config = dict(
    n_layer=14,
    d_model=160,
    n_head=5,
    n_kv_head=1,
    head_dim=32,
    d_mlp=192,
    vocab_size=1024,
    activation='swiglu',
    norm='layernorm',
    norm_place='pre',
    norm_eps=1e-06,
    positions='rope',
    rope_base=1000000.0,
    rope_fraction=1.0,
    qk_norm=True,
    attn_scale=0.177,
    bias='none',
    tie_embeddings=False,
    parallel_block=False,
    init='normal',
    init_std_qkv=0.0397,
    init_std_o=0.0075,
    init_std_up=0.0397,
    init_std_down=0.00685,
    init_out_by_depth=True,
    optimizer='muon_variant',
    lr=0.0106,
    lr_mult_o=4.0,
    beta1=0.95,
    lr_head=0.00504,
    grad_clip=0.5,
    warmup_steps=0,
    schedule='wsd',
    decay_fraction=0.877,
    decay_shape='pow',
    final_lr_fraction=0.0,
    batch_tokens=[16384, 32768, 49152],
    seq_len=1024,
    doc_mask=True,
    train_tokens=108100000,
    steps=3584,
    dataset='wikipedia_en',
)
MLP neurons of a small language model. Each row is named by its layer, matrix (gate and up: input weights; down: output weights) and neuron, and shows model dimensions 64-159. Each number is 200 + 20 x the weight over its row's rms, rounded and kept within 0 to 999. A neuron's up and down rows have the sign that makes its largest values positive.
After each neuron's rows, "fires on" lists the tokens most often at its 100 highest values on Wikipedia text that the model never trained on; "fires before" lists the tokens most often just after its 100 highest values on Wikipedia text that the model never trained on.

L4.gate23,227,219,203,243,164,208,185,184,245,235,210,218,216,225,203,194,187,198,206,195,176,198,226,189,173,195,203,168,224,203,195,173,200,232,205,223,188,192,164,207,207,181,172,177,168,192,202,186,227,207,209,180,229,190,230,224,208,202,190,209,200,189,160,232,235,217,199,233,195,184,220,178,172,210,166,184,188,216,212,207,186,227,224,188,188,201,190,183,208,201,167,194,195,194,195,200
L4.up23,194,221,202,214,172,155,168,227,253,197,186,182,210,210,202,212,177,243,203,179,190,202,223,182,188,189,201,204,214,188,191,194,188,202,213,180,198,187,219,235,194,180,177,182,197,196,198,203,223,195,186,166,207,154,226,201,155,187,165,219,208,205,193,214,218,200,192,182,221,143,222,205,197,218,196,198,171,190,228,213,220,224,187,205,161,218,164,205,213,223,178,198,206,229,171,205
L4.down23,209,186,228,236,209,187,201,183,240,214,226,200,221,228,187,182,219,210,197,198,194,214,219,202,191,208,206,221,206,184,191,165,203,178,213,208,177,190,210,187,161,185,178,205,194,176,185,173,210,178,223,209,214,233,186,220,199,189,200,224,211,182,194,212,194,216,212,186,225,156,245,224,211,180,201,183,200,246,205,200,204,208,217,229,202,207,176,217,196,189,211,181,137,196,186,181
fires on: " ad", " Ad", "″", "t"
fires before: "m", "d", "v", "j", "N", "ri"

L9.gate130,200,222,197,181,181,188,199,196,188,207,179,214,205,212,233,190,196,181,205,247,207,180,161,208,185,173,210,170,233,164,178,209,187,167,199,214,207,191,206,211,203,230,225,171,188,196,178,194,217,202,210,200,180,235,213,199,174,178,185,209,198,193,185,164,202,179,242,207,185,204,216,245,182,209,214,203,215,193,207,231,198,180,171,185,191,213,229,127,180,203,224,200,213,191,183,230
L9.up130,193,195,181,168,205,237,198,202,227,199,189,182,175,201,216,174,201,199,154,225,240,214,176,205,229,174,217,234,222,188,212,235,186,203,178,197,213,188,201,170,192,176,233,208,202,195,195,180,198,199,200,212,204,193,218,209,192,209,188,214,209,223,200,194,224,187,257,214,184,202,171,204,190,236,208,238,208,196,212,173,184,167,184,157,218,175,212,183,226,178,215,195,223,171,175,214
L9.down130,237,185,214,189,187,214,181,176,176,197,209,171,176,213,230,217,184,197,204,222,183,223,206,213,180,220,195,189,227,195,255,209,227,161,221,223,198,215,205,189,190,155,192,191,199,171,189,200,180,163,182,217,203,177,202,222,188,197,177,219,203,200,189,223,208,168,189,205,228,213,209,186,243,184,226,198,173,174,180,227,221,160,234,194,204,205,192,215,214,217,176,206,199,213,195,211
fires on: " cl", "v", " inter", "ev", " Cl", "ud"
fires before: "ub", "i", "os", "a", "ents"

L5.gate37,219,211,187,197,172,172,202,221,197,189,186,226,217,171,195,195,204,174,202,244,213,211,180,185,188,217,225,183,238,245,237,168,209,169,219,210,219,199,215,176,276,224,189,162,212,169,240,184,200,177,179,186,233,179,177,201,220,212,191,205,179,225,193,204,209,166,193,202,186,191,234,209,195,186,170,234,195,177,210,218,190,192,220,215,172,176,234,176,192,180,189,204,230,205,201,206
L5.up37,188,185,208,207,204,218,202,190,225,204,209,224,177,224,189,208,197,182,221,206,202,205,216,179,223,244,193,219,212,192,177,194,211,213,194,191,216,210,169,177,185,199,186,212,225,147,222,221,228,225,220,211,201,217,207,197,205,201,189,218,180,182,205,217,209,204,194,197,200,202,171,223,223,197,218,236,196,233,174,168,194,195,214,173,189,201,212,191,213,221,206,179,181,196,224,218
L5.down37,217,205,179,218,212,193,212,208,225,207,166,217,224,201,183,182,190,183,204,177,209,191,204,206,200,238,209,188,220,172,188,178,202,208,182,216,208,191,206,203,170,191,220,180,226,157,169,221,173,230,202,238,228,221,184,222,208,190,156,182,198,186,191,245,188,195,195,155,191,179,172,189,184,216,177,175,202,217,220,247,184,189,258,183,233,211,202,196,194,200,204,178,139,194,221,186
fires on: "ro", "y", "ri", "H"
fires before: "p", "ad", "ss", "pe", "wn", "l"

L8.gate79,203,183,230,203,153,215,207,190,215,186,184,200,204,187,218,174,204,182,169,208,199,185,177,209,216,247,211,233,220,197,201,200,188,182,201,227,174,213,220,195,204,241,236,197,217,170,216,188,191,183,227,248,199,209,183,201,220,193,209,188,218,181,193,179,161,157,195,226,175,241,175,205,206,190,182,195,189,203,166,220,203,221,171,227,199,215,190,184,197,185,206,186,187,217,211,200
L8.up79,191,165,207,205,160,198,229,182,224,210,169,178,186,203,193,199,194,196,219,219,179,198,170,191,210,212,181,155,201,161,198,218,183,230,208,179,214,224,227,223,175,189,212,188,227,180,232,174,214,211,199,203,209,180,232,214,202,206,206,185,220,201,174,183,204,175,218,223,193,155,215,234,190,215,187,239,161,225,215,191,224,186,201,187,216,204,231,202,190,222,196,207,165,185,190,224
L8.down79,182,187,206,194,214,229,174,219,178,215,194,168,181,188,180,184,205,163,191,213,152,190,195,184,235,184,200,218,196,249,180,169,217,178,213,215,201,208,185,164,206,174,221,199,208,188,223,177,187,209,199,206,178,194,203,195,195,184,201,204,226,208,197,188,198,197,161,195,229,230,207,178,226,211,188,196,194,243,250,189,193,210,204,229,196,214,180,213,245,194,214,230,192,165,180,193
fires on: "|", "==", " ==", "ur", " a", "ment"
fires before: "\n"

L5.gate49,178,168,193,239,183,196,181,206,251,220,189,174,217,201,199,169,221,192,216,208,198,201,195,194,208,228,207,222,191,214,191,212,164,187,175,191,204,165,165,192,199,213,200,193,179,195,188,182,221,224,166,203,213,219,234,212,199,203,216,179,170,195,198,225,221,196,182,187,201,217,187,204,190,197,192,180,187,212,201,202,230,189,213,213,201,168,201,214,218,188,188,198,186,187,223,174
L5.up49,210,207,203,230,159,191,214,207,222,235,206,202,211,157,216,182,196,205,238,195,189,211,229,186,197,213,206,203,176,194,201,204,224,167,189,191,209,167,195,185,197,214,216,194,188,203,186,219,195,174,192,190,257,210,216,204,196,183,184,188,191,181,184,180,167,162,193,227,198,198,169,220,248,162,220,162,207,222,219,198,204,219,213,200,178,200,184,205,227,199,183,212,227,222,178,226
L5.down49,198,204,159,206,182,196,198,195,227,196,174,180,212,240,205,221,223,187,215,209,250,205,197,216,212,182,193,237,203,216,252,210,197,214,234,168,226,192,168,217,171,180,182,216,192,199,192,177,221,206,162,193,195,192,191,188,205,240,206,192,234,240,191,180,199,186,199,213,257,196,186,175,222,217,152,200,198,216,181,198,221,185,234,184,199,194,213,212,218,179,215,224,175,203,199,187
fires on: "om", "em", "um", "l", "el", "av"
fires before: "an", "en", "p", "ing"

L7.gate164,202,202,190,223,240,213,180,209,229,184,186,218,200,216,230,190,224,200,203,233,176,225,208,179,190,195,205,167,197,205,209,183,199,211,199,175,228,203,204,194,180,224,193,193,186,207,227,203,227,236,185,229,212,189,222,209,194,214,214,250,196,179,188,154,232,156,210,196,179,227,201,181,205,201,217,206,185,203,186,219,208,140,192,204,183,213,234,219,177,171,206,205,180,213,189,168
L7.up164,221,210,196,190,229,157,203,194,178,216,226,229,185,203,214,218,197,173,209,219,161,185,165,199,212,233,184,213,187,224,176,186,190,214,198,200,182,191,191,206,189,228,203,194,201,201,187,211,162,199,201,203,228,197,214,210,216,193,231,213,192,255,181,192,226,183,227,198,223,198,210,178,189,189,193,177,185,191,220,183,172,229,240,208,197,185,200,187,218,199,182,205,195,187,172,252
L7.down164,174,200,200,212,202,217,199,170,165,168,193,159,206,198,264,180,210,211,201,207,220,149,191,170,218,191,196,202,198,202,187,223,199,175,246,210,190,211,189,210,193,212,181,221,215,183,158,210,196,214,189,186,190,198,233,196,150,215,208,214,219,213,212,193,220,189,196,233,198,187,205,208,214,233,224,198,214,196,211,216,181,191,210,182,192,209,225,229,217,204,181,196,206,188,188,199
fires on: " =", "um", "am"
fires before: "\n", "ber", "b", "ent"

L4.gate72,211,191,171,176,159,158,222,236,195,211,205,215,221,233,183,190,219,213,208,198,212,193,180,216,221,175,202,170,211,165,216,160,224,225,182,196,196,201,200,156,226,191,173,210,170,206,186,199,207,217,203,220,156,181,207,207,186,205,186,161,239,203,212,204,212,209,230,190,232,224,214,156,174,165,207,198,194,208,214,190,188,199,181,212,229,200,195,215,195,203,173,188,229,195,194,196
L4.up72,183,175,187,157,166,219,192,259,184,204,198,230,201,171,193,196,190,219,217,187,171,220,211,230,197,232,199,188,224,219,195,179,217,209,205,188,176,211,214,224,210,175,198,155,193,195,221,168,220,199,188,228,204,227,204,206,183,198,161,186,220,191,152,210,219,222,239,203,220,220,203,198,175,232,202,167,176,204,196,240,205,198,211,225,217,227,200,195,175,191,197,192,204,210,241,217
L4.down72,173,202,188,177,217,227,203,227,171,207,200,202,218,197,201,204,233,232,187,204,205,212,163,219,199,200,182,202,232,213,190,182,204,197,169,218,180,223,208,175,168,220,187,171,164,194,202,165,195,201,214,216,185,202,207,197,204,191,196,196,216,218,171,180,191,207,265,190,235,193,206,182,179,199,201,175,191,216,220,189,212,204,218,205,187,191,193,218,207,160,186,178,217,177,219,171
fires on: " Ind", " ind", "ad", "ic"
fires before: "ian", "ep", "on", "ia", "iv", "ig"

L10.gate25,194,189,180,201,154,223,141,194,206,176,197,207,141,232,230,214,216,183,179,188,237,163,195,176,191,208,196,230,209,193,212,189,210,194,221,189,202,212,200,211,206,213,214,226,141,195,140,185,199,161,206,212,241,174,209,167,181,228,193,190,171,229,203,199,232,222,170,197,194,196,181,206,208,201,222,186,197,200,211,211,200,211,187,177,223,220,199,195,189,220,212,199,220,199,206,190
L10.up25,206,218,182,235,215,174,226,210,224,194,193,182,216,234,229,192,231,187,210,186,229,212,156,180,200,188,228,233,214,224,147,209,228,178,191,218,194,214,196,165,193,186,179,168,190,201,189,213,227,172,191,212,212,211,155,183,247,213,227,223,197,196,206,201,168,204,196,194,188,178,193,207,195,195,166,191,195,230,202,199,195,200,188,192,224,235,204,203,191,212,205,180,192,161,219,169
L10.down25,178,211,210,180,235,196,207,182,219,185,214,201,192,195,226,230,218,217,157,209,184,191,185,211,202,212,177,198,234,178,172,204,224,252,177,171,189,241,203,196,223,193,214,217,212,222,201,217,217,170,200,177,222,182,206,175,192,194,202,228,198,184,160,181,216,196,227,179,201,221,199,246,186,222,179,206,213,198,178,188,178,206,192,203,193,152,218,197,208,227,224,178,203,208,193,227
fires on: " pr", " in", " Pr", " of"
fires before: "im", "in", "ess", "is", "act", "iv"

L7.gate118,213,197,197,233,197,200,187,191,196,198,198,221,188,202,214,206,216,227,195,190,239,199,186,228,227,202,207,191,192,222,202,210,220,194,207,215,228,185,233,207,193,225,202,194,188,200,192,227,197,225,226,180,195,187,199,209,142,204,221,163,151,209,174,169,204,211,188,170,204,167,180,171,195,238,204,219,205,188,155,237,203,220,195,236,181,189,220,170,213,200,175,173,178,189,183,212
L7.up118,201,197,162,218,211,215,207,197,232,214,210,216,207,221,239,213,205,220,190,210,223,200,188,191,202,183,190,220,175,193,197,213,184,168,162,202,177,207,215,195,220,199,176,202,192,182,182,198,191,244,221,191,206,212,205,227,177,206,231,209,204,195,197,194,185,158,178,208,231,174,193,204,186,199,223,194,163,217,218,223,178,218,235,191,203,171,201,185,190,201,209,211,193,187,181,163
L7.down118,246,197,189,248,210,195,173,230,198,192,212,196,152,188,224,201,216,204,173,185,223,222,197,186,191,223,220,210,176,187,193,222,185,192,213,135,175,150,211,209,184,184,225,183,214,215,188,217,207,210,226,189,177,161,216,209,200,212,171,194,175,248,212,186,187,189,218,207,188,223,231,212,207,212,172,190,184,150,215,213,217,190,185,226,209,186,219,195,202,224,203,192,211,180,201,198
fires on: "ec", " reg", " spec", " gen", " sec"
fires before: "re", "ond", "ies", "ion", "ial", "ular"

L4.gate99,196,170,204,176,185,207,154,180,169,224,223,223,204,217,215,227,218,186,179,243,204,177,210,251,189,214,232,204,223,229,166,214,193,188,209,176,191,196,177,204,200,188,205,209,196,174,208,232,177,219,179,205,192,183,222,206,179,202,221,220,179,189,180,204,221,176,196,241,191,246,194,179,173,172,196,211,173,206,202,229,215,204,206,185,188,177,218,174,202,201,199,198,208,217,194,234
L4.up99,213,167,205,190,181,178,198,182,171,215,206,202,200,228,177,209,196,210,203,190,179,170,190,215,193,236,211,200,211,218,148,210,218,195,219,192,212,200,163,259,210,208,226,186,203,154,212,246,158,202,204,201,206,172,222,215,214,176,226,205,199,196,149,192,197,164,210,223,214,208,196,219,219,179,204,198,188,216,184,212,223,183,209,212,204,210,181,175,228,205,167,190,173,223,169,205
L4.down99,191,177,161,175,214,183,191,170,209,235,215,200,195,191,178,235,179,201,144,204,215,190,226,239,239,212,209,225,221,162,201,214,178,187,224,190,197,194,193,219,203,233,218,184,181,177,191,213,217,196,204,206,189,187,206,226,198,231,159,225,181,214,206,171,219,189,217,230,217,178,161,214,167,202,187,211,187,182,191,186,201,198,167,205,180,213,206,209,197,204,214,184,227,191,189,174
fires on: " =", "==", " ==", " is"
fires before: "\n"

L9.gate50,230,190,194,184,187,210,145,200,200,225,223,210,207,247,222,188,184,206,207,197,210,194,187,211,212,194,209,190,187,199,231,193,172,212,194,203,203,186,207,211,212,182,236,179,174,194,208,195,211,199,216,191,230,225,216,199,205,214,202,213,178,189,205,231,197,212,190,195,178,215,158,206,194,225,222,177,189,245,169,190,194,222,154,238,219,204,181,226,227,189,218,146,212,237,214,171
L9.up50,197,189,171,219,182,180,166,147,197,197,204,236,210,238,213,206,234,192,214,215,230,182,218,192,200,173,206,198,210,196,247,191,198,204,196,219,204,155,221,184,199,204,222,169,211,193,200,220,217,197,193,224,163,189,214,210,190,226,188,220,194,207,182,212,168,162,192,218,220,162,183,194,160,243,238,200,219,199,216,212,201,171,214,188,183,214,213,199,201,177,182,213,184,234,200,194
L9.down50,224,206,203,218,206,186,205,179,178,185,196,194,224,218,237,216,219,227,177,175,196,221,175,196,179,154,188,226,198,197,224,211,208,189,210,188,170,184,190,223,184,182,221,167,190,198,209,195,219,197,220,192,217,161,169,172,204,212,187,218,214,212,200,204,194,238,189,182,159,242,171,214,190,204,179,213,237,211,189,227,197,177,200,193,253,215,212,193,194,154,179,212,209,201,203,196
fires on: " d", "ec", " spec", "ident", "al", "em"
fires before: "if", "ies", "ial", "ific"

L3.gate150,225,208,197,202,199,215,178,168,205,204,218,206,144,243,218,201,210,174,201,186,195,125,239,215,212,259,189,247,230,182,179,223,191,209,206,178,188,201,202,217,191,211,178,218,189,187,229,212,209,188,188,203,213,198,205,209,171,216,197,220,221,181,187,188,190,229,209,181,207,178,203,190,206,225,206,178,190,225,198,196,194,175,249,242,186,213,181,183,221,221,166,196,181,184,214,195
L3.up150,196,196,172,192,170,219,212,218,228,199,168,186,215,258,226,214,214,200,203,216,215,135,207,189,195,227,196,216,219,212,179,218,211,200,190,229,209,224,220,218,201,204,223,192,161,165,208,221,232,198,221,212,205,201,185,184,195,189,227,213,204,163,199,205,190,182,179,201,188,175,196,152,183,211,189,216,190,225,191,187,186,167,208,230,215,198,192,201,221,210,173,177,196,201,184,198
L3.down150,179,202,152,217,227,190,174,226,239,177,204,191,229,232,200,230,220,191,222,205,216,192,232,215,198,218,200,170,193,211,214,202,151,209,211,210,186,181,189,195,214,212,190,189,210,170,229,199,223,218,182,205,179,231,177,207,195,205,218,202,200,189,193,219,195,195,208,219,218,178,198,218,193,198,207,157,215,176,211,214,165,161,170,241,182,187,192,213,222,230,190,193,179,171,222,210
fires on: " ad", " se", " y", " Y"
fires before: "d", "m", "v", "at", "ed", "ul"

L3.gate68,191,190,168,212,233,220,199,172,203,236,208,212,194,187,176,219,170,194,169,184,173,197,156,206,217,224,209,218,291,191,214,157,195,189,181,223,181,250,204,191,209,194,186,185,185,194,216,182,188,195,213,190,194,226,210,198,215,183,186,198,210,175,208,202,146,199,210,219,175,224,183,206,219,189,217,208,190,205,220,213,182,216,195,202,219,206,191,229,163,206,182,189,191,203,222,188
L3.up68,199,213,200,223,176,200,196,166,211,215,185,215,184,198,210,175,190,224,198,221,233,219,184,216,214,200,237,174,198,177,232,214,187,165,207,172,217,217,223,189,188,187,194,200,213,214,249,220,173,191,222,147,206,222,194,213,185,202,169,212,182,201,177,195,193,193,200,207,204,154,192,165,214,213,168,194,208,202,222,213,210,227,167,183,221,187,211,155,204,208,182,181,202,188,197,205
L3.down68,187,209,198,211,206,208,200,197,216,184,221,199,213,229,198,177,178,175,222,177,190,201,179,192,200,204,213,192,234,194,213,149,221,198,209,254,204,227,210,205,211,192,201,208,184,183,224,185,179,204,217,199,227,222,204,195,170,193,213,178,182,220,211,179,180,200,220,195,184,177,205,211,182,192,167,164,206,246,197,196,213,182,205,184,209,189,197,216,169,197,219,222,181,232,209,176
fires on: " o"
fires before: "per", "pen", "cc", "b", "wn", "ld"

L9.gate25,210,198,167,211,221,211,175,173,186,197,201,172,211,196,245,227,207,196,224,195,180,206,170,201,241,207,206,178,243,218,244,219,204,201,198,250,182,186,175,237,188,229,229,198,182,178,206,212,200,186,191,188,169,206,210,199,196,231,230,199,224,196,203,142,189,182,198,187,184,218,150,173,178,216,219,193,178,191,193,176,174,202,162,199,211,177,198,200,201,184,204,191,196,173,205,184
L9.up25,150,171,144,192,197,199,171,206,232,196,188,213,205,209,197,211,200,174,202,238,193,179,191,199,235,154,235,194,204,216,231,205,210,182,197,216,223,183,181,205,223,170,220,192,223,197,208,159,209,155,198,228,196,214,196,160,198,192,187,207,231,198,204,180,201,229,198,210,202,190,192,183,190,176,191,191,217,229,219,224,199,218,187,209,224,220,201,223,175,203,191,202,211,182,177,176
L9.down25,184,222,193,228,204,210,191,195,199,193,209,219,225,171,224,205,207,230,188,219,174,180,212,220,189,207,197,209,219,216,211,213,218,187,199,201,217,192,186,215,239,196,201,216,207,196,249,205,193,196,229,192,170,210,214,169,179,206,193,188,219,213,186,151,216,218,197,199,208,186,163,186,200,201,236,192,219,216,210,202,200,187,205,169,191,207,197,196,231,181,196,204,183,171,179,179
fires on: " o", "s", "ed"
fires before: "wn", "b", "per", "p", "cc"

L4.gate146,166,222,208,196,201,199,173,201,229,174,176,208,222,224,233,225,221,185,181,229,218,192,199,190,200,215,230,192,208,198,174,200,165,202,189,187,188,169,192,212,228,199,237,199,129,198,239,189,225,242,202,225,187,197,201,218,183,184,232,168,179,182,194,188,212,240,199,202,200,199,237,193,185,200,230,206,166,205,191,192,242,203,222,201,208,204,218,191,177,168,165,175,182,177,207,226
L4.up146,173,178,201,223,220,232,149,183,206,188,200,212,214,195,190,216,197,174,176,224,167,169,211,207,207,234,217,205,223,235,165,201,227,154,205,195,181,200,184,202,198,202,205,190,191,190,228,193,181,220,189,175,181,196,195,215,219,201,209,234,182,202,180,192,212,223,200,227,199,207,198,201,151,200,232,204,192,190,170,198,202,179,208,197,220,197,216,211,215,192,159,191,205,184,217,187
L4.down146,171,222,208,188,223,194,173,186,191,177,220,180,225,194,218,217,184,214,181,188,250,212,223,197,201,250,219,194,229,174,193,205,183,218,225,204,181,177,165,185,187,185,179,197,186,187,198,177,207,218,217,215,178,206,180,202,182,161,193,229,175,212,190,226,202,168,185,232,214,192,186,211,179,214,214,237,189,195,181,217,215,180,203,174,181,212,205,218,182,208,193,213,200,195,148,211
fires on: " elect", "iz", "lect"
fires before: "ed", "ion", "ron", "e", "ation", "ric"

L5.gate154,214,226,141,183,188,216,211,219,181,207,171,173,207,206,214,166,210,213,198,213,209,216,194,186,245,234,199,160,200,209,231,210,203,200,195,230,204,209,239,169,197,195,224,213,163,209,224,215,181,219,205,180,205,172,166,203,186,196,214,191,213,187,196,201,195,212,225,232,243,171,202,212,176,187,202,197,205,200,174,253,250,165,217,188,200,197,175,173,192,210,192,209,159,215,200,213
L5.up154,225,165,224,175,224,201,205,207,222,187,216,195,248,215,173,199,202,195,202,185,192,223,189,189,205,182,201,217,206,218,221,183,190,207,195,239,201,192,212,212,204,206,256,208,170,257,211,196,246,199,197,198,199,204,211,176,185,215,191,172,189,212,194,179,194,196,233,185,213,194,210,134,199,183,208,179,202,195,215,184,221,215,215,183,213,209,236,237,196,190,187,207,156,207,262,202
L5.down154,183,215,176,215,215,209,214,209,193,195,209,205,184,229,193,179,194,201,190,214,187,209,182,252,183,179,169,231,177,148,223,203,207,167,227,175,247,209,212,184,220,193,192,191,183,211,169,152,207,190,175,211,199,186,198,195,233,181,227,243,192,228,188,184,204,190,221,193,212,251,212,212,196,209,176,186,203,222,178,243,169,202,183,197,210,223,195,228,175,206,198,185,179,214,214,222
fires on: " Ind", " ind", "mer", "am", "ith"
fires before: "ian", "ep", "ia", "on", "iv", "ig"

L4.gate93,199,228,175,184,206,220,189,199,175,215,227,188,214,212,239,184,204,210,202,200,193,194,204,167,204,170,206,229,264,184,196,223,221,190,226,184,176,206,217,195,201,206,238,220,201,222,199,191,209,213,226,196,188,190,205,180,189,163,184,213,197,189,216,232,198,195,164,181,149,199,178,210,223,220,190,198,199,199,227,191,187,232,182,193,226,188,196,183,219,202,217,202,174,199,213,194
L4.up93,172,218,222,193,179,176,211,181,187,201,173,185,179,179,183,195,181,230,201,189,207,235,194,209,189,207,155,223,195,193,209,209,191,204,193,203,197,202,185,198,187,203,196,216,216,188,206,228,191,196,225,199,188,187,237,155,192,193,192,160,232,238,199,209,230,209,173,202,166,234,222,224,190,206,174,179,202,224,216,179,168,219,197,196,222,201,224,155,188,217,242,188,183,205,199,234
L4.down93,186,200,193,205,241,173,197,173,172,233,175,194,251,194,217,204,184,230,219,209,188,194,189,177,220,200,202,215,228,230,187,225,211,161,181,156,210,209,218,200,150,199,213,198,230,182,159,217,186,207,216,211,201,227,216,177,181,191,167,210,227,202,204,197,216,201,209,192,177,215,195,241,206,188,203,199,198,215,187,181,190,160,193,189,205,158,191,196,191,209,190,210,206,211,216,175
fires on: " cl", " Cl", "l", "cl"
fires before: "ub", "os", "a", "ass", "ose", "im"

L10.gate109,170,219,202,186,195,217,227,188,250,184,233,196,241,178,241,215,217,194,171,187,205,201,210,208,229,180,200,202,197,195,236,188,189,206,201,220,204,171,186,200,199,209,157,200,220,201,209,172,244,196,189,203,184,201,165,192,199,154,208,243,171,213,207,206,188,236,224,171,218,191,197,188,233,211,207,206,196,197,194,200,183,201,212,165,221,198,192,186,204,197,246,164,193,191,185,202
L10.up109,172,215,189,209,228,186,198,183,242,191,210,188,197,202,219,216,197,186,184,227,173,211,204,208,181,212,235,204,246,200,213,232,174,176,198,244,220,205,190,201,190,175,203,214,215,209,225,163,217,225,214,196,220,199,194,227,176,178,204,212,167,178,170,184,218,189,217,172,210,207,213,188,236,203,172,210,173,223,186,195,211,182,182,177,200,164,179,157,180,159,229,239,187,169,232,176
L10.down109,224,215,197,182,173,190,187,227,203,234,221,180,215,167,216,233,214,223,210,207,226,156,210,228,198,220,204,210,177,178,190,225,185,196,188,197,193,217,187,175,200,209,223,207,177,180,211,198,190,185,196,166,212,216,211,218,216,224,204,207,199,174,181,178,187,195,180,190,186,224,185,234,182,172,226,210,212,248,214,227,182,166,173,230,233,224,175,173,189,183,162,194,215,191,190,200
fires on: " o", "v", "eat", "p", "a", "qu"
fires before: "wn", "ious", "b", "is", "ent", "ur"

L9.gate1,207,179,215,164,208,168,211,223,160,212,201,224,218,217,208,209,210,227,202,193,204,198,201,140,166,240,213,195,241,190,197,238,203,160,234,186,192,192,200,169,175,170,235,181,207,210,174,230,227,210,190,223,225,211,185,196,194,170,196,186,216,193,207,217,213,190,197,185,161,196,196,200,214,198,206,170,164,213,205,207,189,214,202,184,205,208,211,187,221,214,181,200,197,223,203,188
L9.up1,205,207,163,180,209,206,174,197,187,226,184,215,194,206,222,211,179,204,206,186,223,200,234,207,186,186,208,201,197,164,211,198,194,197,209,210,211,172,242,192,188,178,207,213,212,191,156,200,184,165,212,225,203,169,207,197,227,209,185,213,202,226,172,186,195,203,205,194,170,206,210,192,230,207,174,160,237,210,180,185,218,198,176,191,206,198,211,197,209,185,187,233,201,205,213,172
L9.down1,184,220,189,215,223,181,182,197,190,160,245,203,216,195,221,187,232,268,212,190,212,198,213,207,202,199,177,152,198,211,180,183,188,186,207,193,192,210,203,217,189,228,214,227,220,216,201,226,194,221,179,221,206,193,218,177,170,174,226,184,200,200,170,173,223,211,184,203,190,189,198,221,233,173,161,178,207,204,194,203,202,214,210,167,199,202,187,159,184,217,192,225,208,204,204,235
fires on: " cl", "ric", " Cl", "ap", "ad"
fires before: "a", "an", "os", "as", "ub", "ose"

L9.gate31,174,175,193,187,158,188,216,208,198,195,211,213,198,201,234,234,204,198,200,207,222,173,205,200,169,188,200,244,213,215,196,207,244,215,178,231,180,217,204,221,204,201,212,216,207,241,193,197,222,179,187,162,180,173,194,210,163,234,194,228,165,198,189,211,189,207,200,174,174,169,210,200,201,215,153,207,202,201,199,210,181,199,174,199,177,180,220,212,195,195,225,208,226,166,210,198
L9.up31,160,193,166,199,198,189,205,212,210,182,168,192,201,182,193,204,199,228,185,201,227,218,175,174,177,209,204,194,164,215,183,203,182,209,213,212,207,206,213,224,239,197,204,220,254,219,190,225,151,244,207,219,193,241,181,200,196,202,203,194,218,215,193,188,214,213,227,189,170,188,187,202,204,193,158,167,181,191,192,250,186,208,181,186,207,200,186,198,192,193,175,222,217,196,195,201
L9.down31,200,168,227,186,207,210,217,169,208,208,214,200,203,217,225,165,200,202,164,172,230,178,197,196,217,187,220,168,161,211,192,167,207,212,214,193,189,214,211,172,165,164,200,233,212,185,184,190,207,211,221,223,226,189,182,187,186,203,206,218,160,169,227,213,219,204,245,214,196,225,221,214,208,212,206,184,216,220,179,217,204,224,180,181,209,237,201,200,208,213,194,173,213,207,211,171
fires on: "ount", "ail", "w", "b", "ult", "i"
fires before: "ur", "ed", "ure", "or", "ent"

L10.gate125,191,230,220,207,215,189,211,201,197,191,184,192,221,168,184,183,190,223,161,168,195,204,198,197,206,182,171,196,212,174,216,201,197,203,183,163,217,241,211,212,213,215,159,187,195,142,206,204,206,179,205,199,199,217,193,196,219,172,196,214,211,186,184,218,221,203,218,215,179,194,180,195,188,165,203,247,213,205,204,209,198,197,245,244,186,188,175,226,235,218,192,174,148,214,227,208
L10.up125,180,214,212,225,191,234,219,159,242,190,196,169,221,195,158,200,202,224,184,231,209,196,187,207,209,133,194,235,215,192,195,201,218,182,209,198,181,195,206,208,184,185,221,169,226,203,220,170,203,180,192,194,193,182,159,199,199,183,175,207,200,206,163,207,181,194,195,243,182,184,222,187,237,212,237,205,186,206,188,205,187,224,189,180,227,230,215,201,232,201,193,210,193,219,198,227
L10.down125,214,185,180,189,239,207,175,192,205,178,189,183,202,183,206,178,240,203,197,182,211,222,233,201,156,196,210,198,205,210,184,177,201,161,185,199,187,185,184,230,208,199,164,225,190,205,177,218,186,203,184,196,215,200,205,235,178,231,174,177,219,169,193,196,218,207,205,204,199,179,215,236,196,266,221,200,236,209,224,199,178,215,194,208,188,226,187,226,209,199,212,165,173,219,199,162
fires on: "|", "v", "st", "ear", "ig"
fires before: "\n", "ol", "est"